config.toml
num_hidden_layers = 9
hidden_size = 224
num_attention_heads = 7
num_key_value_heads = 1
head_dim = 32
intermediate_size = 768
vocab_size = 2048
hidden_act = "swiglu"
norm = "rmsnorm"
norm_place = "pre"
norm_eps = 1e-05
positions = "rope"
rope_theta = 10000.0
rope_fraction = 1.0
qk_norm = false
attn_scale = 0.177
bias = "none"
tie_word_embeddings = false
parallel_block = false
extras = ["capped logits"]
init = "normal"
init_std_qkv = 0.0377
init_std_o = 0.0
init_std_up = 0.0377
init_std_down = 0.0
optimizer = "adam_variant"
learning_rate = 0.000954
beta1 = 0.95
beta2 = 0.95
weight_decay = 0.31
lr_head = 0.00434
max_grad_norm = 2.0
warmup_steps = 252
schedule = "wsd"
decay_fraction = 0.689
decay_shape = "linear"
final_lr_fraction = 0.0
batch_tokens = 16384
max_seq_len = 768
doc_mask = true
train_tokens = 134200000
max_steps = 8191
dataset = "wikipedia_en"
MLP neurons of a small language model. Each row is named by its layer, matrix (gate and up: input weights; down: output weights) and neuron, and shows model dimensions 32-223. Each number is 500 + 40 x the weight over its row's rms, rounded and kept within 0 to 999. Numbers have three digits each. A neuron's up and down rows have the sign that makes its largest values positive.
After each neuron's rows, "fires after" lists the tokens most often just before its 100 highest values on Wikipedia text that the model never trained on; "fires on" lists the tokens most often at its 100 highest values on Wikipedia text that the model never trained on.

L3.gate47:503457496448468548512530467463487522467493525471481486585479511452529575488445516492472386522499497493500549498513471481427534553536553586497549447463469490509519540439474471507483499461514475543522579588492450482411488493500526446529451477529576486509503443486515541460462510555458551521424451557514508485504506417488470576432536525506504545534501441440502536591474526440513383541469490554512542547437603422496556548512512489482513546619481554499523496553485506503448536490473467495550470523511504530534536478513516449502477535500507477508467488498527507471548456515511587496
L3.up47:524460503457490459537480439478485515484513530489512580476525530520464564389507505489494476522579503558503528513484445525547454425507440456490516507575491452466519524499478511490421492524462517465530510557530585488483524551458527480491484494591431528465467460488557486502479535532519531455515444490520499569537561412492508540482485450517591493540497450573490535526486544472493437542406537440500504583495494421509500488468516460455489435536489506446500557518475547496478553440432516573454464524478496421477614531541481478464501474505514456434458500482460479516472489536563504419
L3.down47:490546482545475405440555604527484512462455476460484482453480520571477559490556481529542506504528539532536493500468513472490574494507483477482408547461457512441521513435519460482532537487479522411534468514524547492476605569574514525451522539476460469517559473434537512522500509499503424497608526530499503546516488461536496523490483494373462499550530506557519469475539487569452516459503544441510512515485437484490483449467521523496490504496482476578495477484538529543515527502490552524487551481483565501479533467445493490428556454473566469534510472531454519508523487388508463513
fires after: "K", " W", " Char", " M", "M", " B"
fires on: " |", "2", "ed", "les", "1", "hed"

L3.gate326:526478528499413491536455529451431470494470537434552482546507503460509517510496565468501518562491548488611534447507545509496466425472507509467470506539520444540514509527508482512492558501504550518461501466474494517458573467595460391464528461498510551500506557463494509467491498490529414545533454500504441528414467529515527468484528531538502415546502498487497528550523483563490462471456491461436489588523458530494509463510458496533498459573563566617506499422534471572483484465435518499440511531438569508510562467514518500551514519522513547502413434522453495532506463454499525463
L3.up326:498472485474518541538518504490514547512497560574479473561447471422582433550459491462475493498475489505524498500469390533417462429510511550502515498502473472564561479518556497508513542397541502485451498494437527478467459484533501513508472545499471524522475494493497479520544520525541483470467490488572491513474416474475468549525589534465551441493536490485541442458474449500457435476565400486451574486397481540437491531510502555514609522490489494512512482417548509556460463498544444472539550526483492487593459455496477564498479561529581479451461519554504458549544457474501470601
L3.down326:493528484469441467444529474499525516512438459434452468553474495510447562500494493448533512501450444497542533450451589470494456500503511491469480502548515479480472517466435439522519524550422511487523453563568532512595566579480463506495501444580509550537488450463444551401509472458443528458517482477466489476502477544515517483490523465491474531499545509559481532514509458492568483406516564556535471520508424517523499547472510535530450502437513523487502587531458515555489496452447545511510520491497537506491522469503472487495451466521569569492488503473542531378528499520513450454
fires after: " K", " N", " J", " Z", " Q", " G"
fires on: "ar", "ag", "im", "um", "ate", "ass"

L3.gate33:495485482535507506508501500450432441512513497563479477522514419455514465480469440494460504501529524475519546541485399367499547483477623527493487526508480482495545453491548581502552504473501524487515570466508549499525553490472477530549535480513449459519501491541514447435498535490564554432472554571495479583555461521475436519434528528544520452513464539479556487541544500473480482521460514518510500478519507548459453519518493567533512475496457460519529481455553458451508508588470457483513561535499429527511483496504559522533550474538531500498467528529422554514525497415471410531
L3.up33:436517472526483470578479502483441473486514461507462515460458478517534538522434439513462545452565523517580530507543496517488530557473522615530556530476475608528496500535410465512460398523533577502534502485517615515491432471454501477475499526547520461466501452479508515503439432485500488506495480511424480621564505477477493441527493505531473591525513539531489546519468553451471494488496476461505452547492574463484481597466496551541444523513424541441467577541517446488483448479563457502510519503539410542469511483506485529438468429459499507492484469523486545540508531529483501494
L3.down33:545511492548476560480551441540527513528481518567486483469481446501549484488485514487506489522525491494545489516517489459543459481515502541475524576523490537523487439468534551434460573521507464511514543484440473423469504609495549541495510445474511499434521510476492484537528563491554481556456472522571520420491496563537446580488532475566557456449464449505524463495499483541443482530523471503522557520580529513507576454496516587527509453462499510516582516485446491558485534538502423506531451517514502466519520578474482523459555496470574562521440534521436483574463527513442473471
fires after: " R", "ou", " N", " M", " D", " O"
fires on: "ther", "ith", "ie", "ord", "ous", "omen"

L3.gate391:490482509539495427478484555506547519505438522510508513484503546499510502511505526522553513522476495500524532523501495539547471529490476511540515455488489521511534568511466523468510529466466525504461528507436490482504511458562519450472599524504436486462537489466483523483550427586458342551547596546479473486494522536533520517449480571498455456441550479515531548554430517546537473468384431472536513495498470487488542534486506532531446494509512545498501543458477516482487582504440500524559441449479539478519552484470409562525555530473518493479420444548441489496550509496463460587
L3.up391:484499510465501487484522477489416538545493485518478539514428519511528550502460457455519463521548512480527476531560474426487525448424532508489485503584528519535506481486481534429468476479533496489548545536448484462480494447501541461518528554511433458457518486563474524424497450500578573454500435458551508569528502391436474493512508496513548482552544494475567527544515531476517409485482496505425493523459569512480475597521459509475569464560463442446512483548548501511441519460510513530499556486528450604515509515537470391507433504517525406575511526488538445544519454497513563582
L3.down391:447529432465535486514531562478591491476507573491531484497494457530514483558530515478508507477420468540517468431499517542494523560503479507479544498428448490460480572426509473501506518452471512486511513468457524551509550460438534538530489499476474475485528506475504437527588511531474395531533531550476520511449447535566612531426462489433498506470519458509499515520406512544538547481438435486498532478521445462452581475454513497551470548410483496510560541452460435516555574555471481547514490488480539454498485453427513549486520468580500539473423496495452462519472457449501500500
fires after: " R", " B", " M", " W", " N"
fires on: "S", "al", "ing", "ed", "ous", "acing"

L3.gate487:486539511505454446505440411544452554462443535459483473465478444487496465445536499503479512498506511478525508489522497524508503521518483502582513466527518542531521516553475469465427481427485519497458550529520472494496527532554489520473502459531554464441465517473549472510520479546521496533479544500430498473425486599557489529526570458553579512494440454501457462428532507595540525450490492523503447461519430514488519510461492447550420505509496564570539509506482448581567470444516425523487422487481499534506572477527479507566487514549460503463468435560474518506528484608470538475
L3.up487:486569505469482525486556381555503487455439556532556522472481476489475426412536519562480513450493568466524480477468617523580510545549501543578466473507518474546461497528498483552470500478465506558512475544527446477479529419530532469473474487512550475488521494517473430573502477448506495556504510427461507433425477542497504539502616480549507568472473477522499458494510532573472533485477508554569456558511492506494489498452480518546426520446567545538502472542553466528495494457535498441538447487487546495546489501511463501497490510496441475521539484547490510525426425557424558498
L3.down487:476460536423544500505513553538555496494473498479506540561492545505512468550530437463487456563497506477508482473558530535521485526451533510506522491462554534454405528483493473519539541510529513427483477516477521548469506432529459554499516496414505506492438454561451475579450509504497494452529512469489485547518418522488531481494483537423413579501508523471559552507465580422523491530494454457468497475432522491440510536561477509470507515418457526410570517526551541394415499489567565496485544474468547494488481472550506459451520482471500483489540492502499437545454524449459466552
fires after: "7", "8", "5", "3", "2", "4"
fires on: "–", "ical", ":", ","

L5.gate481:498503511503479473460521528497521463430499555537459563463495432538498581488548471465545532552491508383452513433520486423501508434476543474512502451568518576464491488457512525453462480499443511519479479504499511450487482513527545476492466500477573451472550525486482497527564444506470423441517503525473470542531530481524503492508448509448513390557483522479507395490488568514464537512569447514488552463493475502505467581518497424453532420538520481400428524497514514546478452482521535566474592507479491566466497491523481452485488538504457525512471533476530458513542481464516446568
L5.up481:550493507494470470497508514531443474453530539470479548468506498533471566490592447502511559546499575419428463474528463455549509466508552410478517524590453587536458411456514511485463490535454488528489443465512475477524467502522533452495488481542577486460502500469471517507539499542519470481502500481528487541509515525463489476567470475418561396453483462494529485564466542439441560541540528494484533494482511496483452545517500451433554412525541525387449586505561525526424501478471540517498562461467468529503481491478499435481549550488494502485471567449477476511488448496552444502
L5.down481:552458473528509560482517446563448409486434526443493462496465536464551493479541470548465513543567547493450433545536498536521524489526517519476488492570459454473490443504512483562485477449467460506471473506507532502541569487477481432541550487523485506512486500533507521484437506436469539585483468491538477454420483544494484480537570541558545554489528431467501538612502516485474502583494535495539501532526501525489543467428515505480514549481458504454499452464523576438470527544425523371519434498554489454502487503455563480475625609526544506493537487472507567492453459543494473485
fires after: " ", " |", " was", " n"
fires on: "0", " ", " r", "om", " app", "2"

L5.gate674:471489541557456534483496457510517478539499609469468463533505520498512457499535529404455514538513492486584510521478458497453467506437499500528433468462529411489515480477467451524481485523486453509480430520459543547488492455584478470500463493472565473573582560484544558533512534493490475523513508507466487457527492491500448499473592536463541455505482519512545500438430531551476471488467476472435508521529482556533545474497468494590495587490585603516473469464538517483509450506473605484497532447605480560514392595569497520488546540547463530497470511443564469466523506491472515501
L5.up674:488453519537594492489612438545503462438464492426522466430511487503495478535550507477460486514518506461402464523479533429530486495503521467588519512439502462490462519529524410539472454490546500454501468520444535527450529530517490511537491471480599543491545508424554533523414512547485511491455500505494457503503503552517443476577556478484502511504453542522525471431431440552514468463517505443538539547488434493577467483527549484486477551476496490492467473495526460458486449523479549424408493514518498529498462541434484469448554485570406508518530490495510494463489558459548439456
L5.down674:468556464543513472516514485502475559549426526510490504479489493512502453576544507464515529489502473482468490456518463469444501439458503544480529525508476481480492590489524524463480440465548525541413488496485556504543527538440511481430498499500463537501551511471510497488489509490502603476540546509517451549498493526523386461501566478557502565506502432527478483533439478498504456490563513469530512503491465547525549514519548488523527504519445478531530504573505518556485507491477543340517467477456492530527468495548501485440569489578391510488494570513468585503492497440498475433
fires after: " in", "|", " of", " to", ","
fires on: " D", " S", " N", " T", " C", " V"

L5.gate625:439531525535494479481517475503457514509500592551440458537484537467518462554521512460545539480531421495560481436537408505459472427497517456497479463534536525525509493511555501446500472440468433542499486470504540432511444438482481507461485514439514492509572506498455526452569464495563504544473473486477438550522518519552512494431425459460540453517491521489509442560492620500523517511576452441509511440561489489527537443484500459517499533563418510432453487507539494515478470501497539550542521506522505498450530459533497622514511533602553491431450541495540455490451477490521479556
L5.up625:509523443460445522464474541550394431453489492537505493601519515445531455515480502461556599568487460475529491545533444528476507465498542484424568494462469544457568520579520529519440457424459482560489407498561546443483460457452498546473523457486526477481474443467426558485516491522475516579487463505479483469498474532490511496439463502502441529484527503480461443517558586489549510521506517496518534476479486510524482491527548396471544495580518567404445544503546499481475427469524519513512475527521505443472502485544457561504518493545503458532503488481481562474409468481495424484
L5.down625:569464488406494513467508504549421439495449502471513538572469440471476481487540410492556564535515559556455573508523509497544525525461559542490510512541462475486491460482516528610490556443496492482544463483523536505540527540485475540496485419555477576422448446423501479526465471435522487536471481449499479480511474501483523536465537487578516509507512464525540538482513481512529508505452559576528537466484552507491474509476550482516518484539596499462505490430533478554466552475451500483500504424588518509588497512499575453556442524407535454548551495567472485506490490521456531479
fires after: ";", " |", " ", "/"
fires on: " C", " G", " B", " c", "0"

L3.gate473:559521514471504504451518528522500484507480515500482502548486439533524570550466510548540519505515387452436499469551511471472467505465438453505555474516516570524502580539496548482465398488489466394454531491529501519505443480431575548522479559490456528540529518515445521547497441436553515459485489503430464532578552476632469508473470475478478516500511465530502438434461509441559467503573452539527514510432483480461493501494482437488503520494425470467490530460470600538526480560539496542496587502551465525451552486514498470465506481496500519494526521503536440530496540441428494539
L3.up473:550509476407544528540523488501520493480501515503500481484518504562519542500476482459536455466498493515552424514534600546488527504507597516462554507410507535470467513534499525471535559507479508536549521512505497447536526525440530553426433539537490486508570430470528557479578522533488421475523460523480462468521535522438483473476451535580482470493478503503486499442491512517480469500552500490467456459517508458580487421513424536443478600501545508554506545491470514471441526471521383482478451420510499419503519474443510485505459506522532573531472507425560532505520444520583524450
L3.down473:513504455512512513502482480530527499544494517583561581570482487481503477586418470430466405512520562534547475506597480501490502510452450406460531526449460476534543563544520523445556544463520563514450502546458545482538521469488506507531499567535541494502554515460476466470578461586530452490556518538535453496520473431472531491517456548476433464510446529448509509458458448534497443501502453443493447486512451540489525463540487526396479468528499489525517522553442526465448478469524428572505424497478490497495492485506576559451513542518496522517466549474512447543412549496562524549
fires after: " t", " c", " d", " n", " m", " f"
fires on: "e", "er", "ist", "id"

L5.gate375:544525549527466499546539527460560499452445577519453491555525565485459432487506517467465526531493454462505529489499492496493565519528521574509488461473500524473540557425559507508432441428505497589498539490430488446477324477534528488501524477460528498468462584514454585534501483489548517474481509478470496566509540515488559465433463498545494539541512531481488466480510601508542537539481487501497427489511506587550500540514510507541468535531515462473505441520503538498488469509450499491445482460542617481531468516556468595546527513510544468495398526429551511496488464426524477469
L5.up375:519531507541540428571537474631568515504491560470537492527577585519463408487451486485502516498543518498485503528470529489517525545481539542493456506488449507498512511477559487535466455489510513546514453479468459490504405452536437535446537507447509512440485550525510572509481500456583516465505456462521468566446573503479535486463437468567504527513523500545450517504527558435510483519535517454478432531576490533510472508493557512528465467483482498445474462484567521458465460521446496451459501475540518474515476496513476558527519526490510453487410560444508566477453456472501432509
L5.down375:478485485472521407467565434622589479555480499489500514502519570490511447532516495483508537449555499501496476494510457466512571448397507429515522500577475513570545468526476511531447502560490453465553456477471507516487503485471466564431434531505448479523531493504570471463516538512542508499519457433479487446472536489492431542496428441513482449508484521548497545512482482469566473480446477468541502505540461511556499531475506559536536445488460487454474494475561511478534552472448502443549485503478409506549473496474487485454511518461549538535519532527504504530463517479522434568
fires after: " |", ";", "°", "|", "port"
fires on: " |\n", " G", " B", " W", "F", " P"

L5.gate11:505538563561483492489521504503557484475496507498448446467578492511557543491557541484480485516598519535496588470514542467550489440518483488494399485494486425531469474449512523502547428493518518549556525515556516476463495507521501460507472475519525472556519473532423479588431517498572450538579429533473469522558509473503499511473514494423528540500434475549574459517463553451542543479506553551488486500484498462561554481509508492481465521539564538501505377430571530521592490497520603463536500558482458432526464584477506492497581509512483504503410523532546467504526457483493480482
L5.up11:464525511484491532507542488545496513462542499517515458543497514503456505461536450402456553475520486482516445401479471438496445543544536436430523464448481562479549536521535520478447463503507425430504456528527550458492471526426526540463459519530498583524487502534529553454575497490412454442464456522511470525539505493634490454507467484511526428522546537447506540515516476501556494500552526449476433451516481450566483495578476457453451508556497521500497532510557474560535407472550538486517492536429531468563418462521481467552502485541461499524580511496562581465490533490495459498
L5.down11:469571508519486519548479541415508451526604419500541537490519470471467492493520510436521491493497496505489546513509501464505522519496542453544462558439498487501517475438510498479479528461535469454533520489563520517430561484564540481436505520465471559508475544499524453537503534482510523463448544464492543501475521520507490482507545439376469512512484575594413498520483517493546447444450573501556563512535475535482501455473488507579434485477537488450484485497500524552482481469511415519469524493553522493620439428555438504545485473551462485510541489524513529536536452464554455560
fires after: " |", "-", "|", ","
fires on: " T", " J", " Mc", " K", " David"

L3.gate432:540407541374484522478538495465479502445502484518484475522491518466514449498539563493537549496455540482472481446541510483504431505493516523507475484493603471520556545472491510435541465431551522441491473492462424439537492430532472459572478512504418446480497512498510498432481531438499394544512485490565485519565452503482475544398470487502456550586569490468505496540514623489531552496467518513480508457539517572477567517477542526492482457518486552506499491532543414468495551519513507487424492550466557493448442439479438522502512455550547536544510560539529475488461537539532542505
L3.up432:463421450480447549493534411542541485561473511598490514522436475478534497542467455448442506515483495452493468477512408475439430468431509574501505493481483485524460512545504550427534439526514510449498487488490582468480498447444526537520504519556471515583505448564478486489523509510535554404507503550548463527587495391508537500479448517389513468519508576479558493539498477449552427489441467483447565498466525447516507539481481569463517464545462518488494471458587522508493465535501503515543500519509479540536540491554541483497455486517493502484392594540461413513477527473524444517
L3.down432:545424474421496571496485491455459505497446505498486549612546518499484551529469523469485551442488466529521469484580531476489488508486494573450471529555512457491477481545544516469522488511567560422455432434516507584514466482503468464568498505515513548526428453516548529490490567427478531516488534494541491488549492519485422515432516486543470530532540481489553525459466513559548447554497456414428445530484445516431493517535499464424518463540428448507503510541524467427534517500499452498459507491467441557464544561489474439443530547467445542532481533504505490491431509513462539566
fires after: " K", " M", " S", " N", " D", " Q"
fires on: "a", "ar", "y", "i"

L3.gate649:455588538501481515423462533504481433443506454495479567515570470393456459492446474485495594473492474533498452468490507488526441478473472483512512493573459477444549516489543573550495545472496530509473517523499467559543461463453444560454535552555462499496463501515552544532493454478503626603440503508507433461515485519467552517458517440466530563554529514526512454495515542591535563520547462517494503462436522554489531458530500469499479477590476521456471499599567531482493505515548440513524468491458438414425502504542583536525435511505480453498512563498488508463526483508514522512
L3.up649:424482467502504572527443493489543540410488566510538479461510480461463415525533433503544465474486494482445485557454515491491542483505508515514517449518487378506484430484508442454570523499535525443507495460527390526557508440479495468494519455512528462457516439518520545510479471512572509514506515507471546399497393544516452484528480502502526517474435448481439521558524511559410433462499500532590497484489498500476422472498540498501477494488508547480520498465576441501473512506554421396569468421482483468463475496468542562494530525501511559500475391542434534513538459478486517482
L3.down649:485396455526492498559529477492512499516522519483456473410445473584480559451521495517462444490437485489499523550513531496526573568544510479493495484430492455530547554469478527487548392483498496556534461487491542425509497523526553511532423487503540480544502549528441495531449439520491452423508477514606545486482448471527451497556557524488498508474541491528395603524488493485497453509489471448495453596541513407434451512449522573441501528486476576500438542481509485504458525459472478545415459478468488520513463549493467463492493473529519551567516527511492520514474491526560481457
fires after: "8", "3", "0", "2", "7", "6"
fires on: ":", " and", " the"

L3.gate371:534476518565440534495522517473516502408441531460432487462517585522477453468464497506509476494549531488570522442556535515538501484511524535461414448544507465530472473481485507577531463497521516521529465455469515476464447469501523455431476502543537574437523517572538531463468564500526460510531465545499547497525506518500419489456571499554573547620513539478527526603494518499496492484450548438526453533495562515570572523480481502519429526594588535485465482482577449495487437476488511508543521480475604452447427500541502517520536500522551552547445491526448559498529460517547511523
L3.up371:525469429494511522474543505602480459485459516504514517493514517460490531471464488511482528512515491461494558485548530546571462490504524563443508524539474495556474471549454419492457496552475516407555513441498533513505497521513554566513483482587560544496484469547505486495432485460508498462537416482458573559537481498491502462558514489540527580565470514533442539512417410519533480434354508476513482468512467468535494579493416477523475469499538430523477492498539526471545410481455460468516546470482504462474480438476574456481468469448497488523507485512509517486503478468561496488
L3.down371:514473465519536453481504518611427448527470518523520526519464491558572506567509471501448429482499512407465487480529537524480572514420539509526499488481452535478453471522480445436503456510455473470562492469487517498496466508512553525429563526464527496505423527481500426543521514480504499403522441479553533570510552491552489463542490475566506564526489471480514492453451483452520436497493467448478507526499472498468488515527502527468500418443435481498512488526519497548488541511502487549476534496444495523571555462500480489507518523486503535505531555551504519578466579473409478549
fires after: ".\n\n", "8", "7", "5", "0", "4"
fires on: ":", "==", "),", "=", "==="

L3.gate151:526475492501477461553454527472491405522490501426472519544542522503530434468474530500467502543455494475533544542519477486534470466474528497480471500472487503455483570486589533516472520534548509493507562507472553511480519463561502428529567554471496497515530498557472516527490526461419424445435549554497444546565479462477513453513541531487402496492510566486539572554512504476544414439524487501438524560524541503476497535467468594488559469487501488457505424447508502513585500456416498509432507494564458534420510544480519472465512488502501508544461481525521479598526476426476529492
L3.up151:454489509541489530606459560505483493525471488535493555520524478519551486482474509575518488434542384540540508465491508525462478445424531516551496549495451539523541479491492556503493487485454548491488524404435590469518460484485440425466581472546477497508498483536504548579510409483523492510555480534576506496507459539504514539487583583522468430480474481464494505456505536432488490501551520480459478523514478510490530508554532527459522432497507478505478461518486533473434508380540397557485539473466468419455565519531423589522542486527550511473514476556479500531548508538492482536
L3.down151:444507493460479467435472499486440597504487437483481527467423487541456522535554453562555532498561479476464525469559532495512517478521513527513478524518444511497502472549480512516465496475512574490539426453503493471587482481519534500514492525531469512568578543522532432514518456488523598438532397469483443527514516528576520497545434431494517493505513490535517500477495509468483453491499530471561543393510394510496501502520489503517456594519394471502496473468447547504486540473565470510486533445514561504459475440407502512434510444526546572453515517496538563469464523513441486542
fires after: " M", " O", " K", " T", " N", " J"
fires on: "ly", "e", "-", "ern", "n", "ous"

L5.gate233:450459477467462500511504501492486517543526539482443536506483454443445512521520581506500571448479472517531535448455502479492494528549537494612572481528550545494473597501502480607522542538564521544419550484560510507535515479550473551559513528516509503387529564458474466510472492486478505511445552487533499454452503545513515465510543522528539546450493472537449488493476527529592495436550458457462545514516441536553500491563513520583439494466483465547535434506499480488556542523458444539468484478457462449473495524609488559529469529500442487502437460557452512489487506519539484512
L5.up233:528495533453515468579539519488537481493488534491513564553497487510406523516504474486557527516469512504483519469463485501587483458414514514576524432425547575567458560497515501520401525568508539503522526523522490474524475512540516524443458496485539567504502556446518526482471509442529446464489446493521527486447488565524523462424573520561555546500443434540489528496532525517570527494534561463505513502486477456485535473556481458553425482500464517517588478506459485554533490590549493478547512519504468546420546459488509471475531495513482528469532502442520458418475547488434546538
L5.down233:516531441400571490439529498472462516444485491494477459549485539468492445507508520418500539525487507462515549400541507490491498434440495449495506515486506473423497521458452589441528498496533495533496476505535571515498552498550432550532425514477456538505515547481533465556497507519491526452563552480506497556510469492500484477452521520468440526545488511445514518500507544538456567448434509509495499530505470531496543449412522479480506503481476508548392484534437460456488433428582473474458487514460524503532458472506563420498511492458528496414557608448528503485453431487436433463
fires after: "-", "7", "5", "8", "3", "4"
fires on: "–", " Cl", "overnment", "/", " B"

L3.gate128:487506479513469467568460452526534415503495585497481446562488504549566499469614509458518524582524508503473552479538474531472480480496518511489522440542454538464574410530503511563511523543465563560509508553566545496511529548499463476433531462606540491487465430479403534524449489538552521539482472506527560498545530447444541492504478575531524513494559534547423516525582510484498534502505499512511493517449493474567491471495441502547467521558596551462552559463452473489479528520590454459560482448562539460471516524597561501502494523517491503520487515520485497520514496535564486442
L3.up128:443510508506532541515463425484502472494508468529499443545432535430467473483510525471439583509504508468464441553456430565489418532505492531565479473586491542498561517587564487540514460521522512484462475510474515515513457536529399569492491544544548568491481434497525457483446529556586509473521433471527500489515499565544420484530466486542528524507475447477483519530497535534500552483532545484506577520502470548546459510482455528561411474546423448541515531496551503515477484566498436483521445449430473522482506545506595483500497551530487520460508529447539519557475592475495519484
L3.down128:562503471527446410499493459593499458468572515504466489498544499530509530526460507439525437496558534488486460482495509489577532489517501470475579467478527567518435426540504487517443432492497543473580492480519454487550470485527543457487512455492519479470542507473457496489540488511552535582537528453588564545466519499495614516557514565488478471455530531525462544546507485471525474544510559432470456539469453531520483458483543505484542530501507475468545492517442554459444543432580525540463553464514563448551458485527482603517586488550515552546518499586462518532473529532542471540
fires after: " |", "-", "3", "2", "7", "6"
fires on: " (", "ir", " –", " •", " n"

L3.gate145:533382482504540493508509538465501463544478534581478462470434452538516531447486459482553483481512445465499459502465499461476497445443477533473463507539502543548440506550477512448510435485471529438500583441511474446492491528470526548510479632556429523494487508536484483491486515413538516552475509495543435482503505429593417513460483498510550493515460542505532453464439491525428480437534531526463558504499444492459417515503467522574539494467455527522445520515512505554500409503515477563396581526464510465529510513458429520461479539495456513547509542504429483559551518480486557585
L3.up145:530534503435489506465534482478394506455501554454473465557522550494520501547522480566559478514492454461498483395471534579514540463456494481441518514461523476528555540468525550470502458503486495474531407515541443447531499472418489474513475513519483541492431491449491528490540493471467454494439436429530465466539510424541475490435502464513528539483622514476500540491471553497469440509524492497448542494431521498510543467432473490483472541496518522478495555519480532554498500522584528490486511501524523511492535458447514458538458494504438601531523547486585510425438553567517575444
L3.down145:523457481521488565516509526539549511577462496597487507457506507516546559531456459494469438485521513498479572491514489516457536496416547529427499539443475546506474471564475509465454445508488571557537482554518470489580481437441429545472535494489452510459504520544504428526473528512516551559521516516548472499531468485464447470497536556540525526511475521496583511565423481528405484529488522477398488430515548493548519471492553540479501501518573512480486483438563565551517430493515401573452521504491429508496570548459468540487560492433427497501514461456490515528548426509498530533
fires after: " t", " m", " f", " h"
fires on: "ig", "ry", "em", "or"

L3.gate210:413493513555525550504508522505486456408459538463477463431518525482565542559520471481473548454491527510492568454562472493479441423509514505457458504456486526534534482542530494527500482467576635496514534444473468471489470514506494518560521513480550418450503492498478525475524546477500482515477516543464419496531485567576455522516473526523517541502473465485556530531540482538489436530516527463454456410439478501515573455472423530479472498548521510501526478507571468639442512528515490440518490394433483524496494507511519459476532536548578529513459475493496518468451517502476471492
L3.up210:461542514479562488464517401612521490412507551537459500462516448456538478566547559494471525455473519469426567476452527483582429454520453539554473501516549478518475490504498436463508475537480528464524478500454466550514529520549515540481480531502517551496505465536557472490501416396540444460565470478493531421507492547628446501551475488538516550501427534425515517492493526493452530493533587512530533490423445508539433461477504531544484477473483454466547536527567486557505509574508434464525450492491523529524476516530516491518485512499553538454538487461605534559448505494415514508
L3.down210:470507473601515493458541494460546499484509428522491492518478488496584443555528518551500471459508536454496404542500562447529438523576493531456536485445452514456431516533497475476548473514563541534533478501405482512518444519538480533492511492422469426490464477558423511458464520558530502472524510476462522498533498571561449495483438561517524431524436491515537558543469552518520529512513469428514545452459519461507475491573399498475460488522500465488528490524544454523486464519483459477550450543443514500500503491507408479452516441424467466540517561511441523603449536565432423487
fires after: " one", "3", "2", "8", "0", "5"
fires on: ":", " of"

L5.gate670:533491507451434592487607486527539458475566514506482517540491532448440524484514579431490526452495502423540467488485525545544504525509432497509540447497507511492535525470504446467488475479485482527447518513508469457460400461490555564566484494442466532466468487513494510555475588479469461477470493468441476501541491476498470508480486555554500563492494504559543453505458501553487466496522574448598518449501454470503441497449555506425497509526531460450413446407491503513544472472492494463451473563509594472494552477485549491514461550524452495561510540481514533519496479501456488451
L5.up670:473417491471500562545592498538584450516494537492493505523474571478504480489439578461513472517524507457532484496557512507544470522466432491489520488495492521511490481480492471465469513537499508537458489522482503450455455487438537545534552495502468501454458494583535524497454588499473470501454510476490464475490457472477435515442468562560437510510538477552510431514453524519497487471552536450561469432524510464509405489514576530460516412518509484426451480428514512470518542416492462459468497580508569481539598468427471519445471505486510474512501526502477560485505513496484498445
L5.down670:492487489537534475523478539478434497545424494501527498415512511539514516503514513583490423522479497506509486520498408437434561479420526477429417552569533500496482399578512515468469552504479481485500492504472486455518523514470543454481477446580529554556533508537517505503471523528495521520462528556477528425455485508476482477455454408481415456493513461502491513507464522474498548520486474470453491490559534526545480450541411437506508504507491514491609576497471555514539523458459479539489552485512477525553474531471470528506495429474525501487522478563415511480532477483556499513
fires after: " s", "S", " G", "===", "\n\n", " g"
fires on: "it", "ch", "w", "G", "ot", "er"

L3.gate27:432517580532435543492542541532499506516470497501532521533555542549470495436507504550530517495499493569508458444471512521483465438489558537554514517554494511507528541499511539430470569528503537542478486475537467503471488456564513543508518454425489575547492506554465521509465498485533466472525575503512462501500460559481477461458568563481535502517562555492457493449428513444529546540466509546500533560521545486447497489549508547547454505562531501502459390477553531515424483456521477506548466549445481508401514472530433487540506499477447468422503542433499434459483487527484502563
L3.up27:610441536472493446474481527489580527500479484487560483473537542509436508524578508587538520430497479509519519456506606482541547529464539490519485478487535528487476446479496477479598516484448430508484494466503426509568498530554506499497502455540515488494541568502554520454471514445476434512524500518419498361480499552496480451527570468534459537480489508532499493506509452467465531469488559519582464534529535451505545502503551507537473558405564494562493497495504515551535511507530487500508476557525502469488463444499430481503515507497474496483531465523536575487520414547462502464
L3.down27:549553468490533473539533461483513547561533568572509498520533493510508457543462553456475486488507527475483461565512424507559549536510405437526527542517542448547410511502494541558539468468482498522474462593452529481493592512510409442480465545471489432517422476470558539551549523509458519439472539454522487515490545519485483533532421460560507464471478503433468528557540422531469497488499515528444542470457552562473539467477526475490546489515488527396492625500460514445552526566476486491484558508508481537538527567515526538466444577492555447537463519537549520477553480487466520498
fires after: "7", "8", "5", "2", "3", "4"
fires on: "–", "n", "7", " and"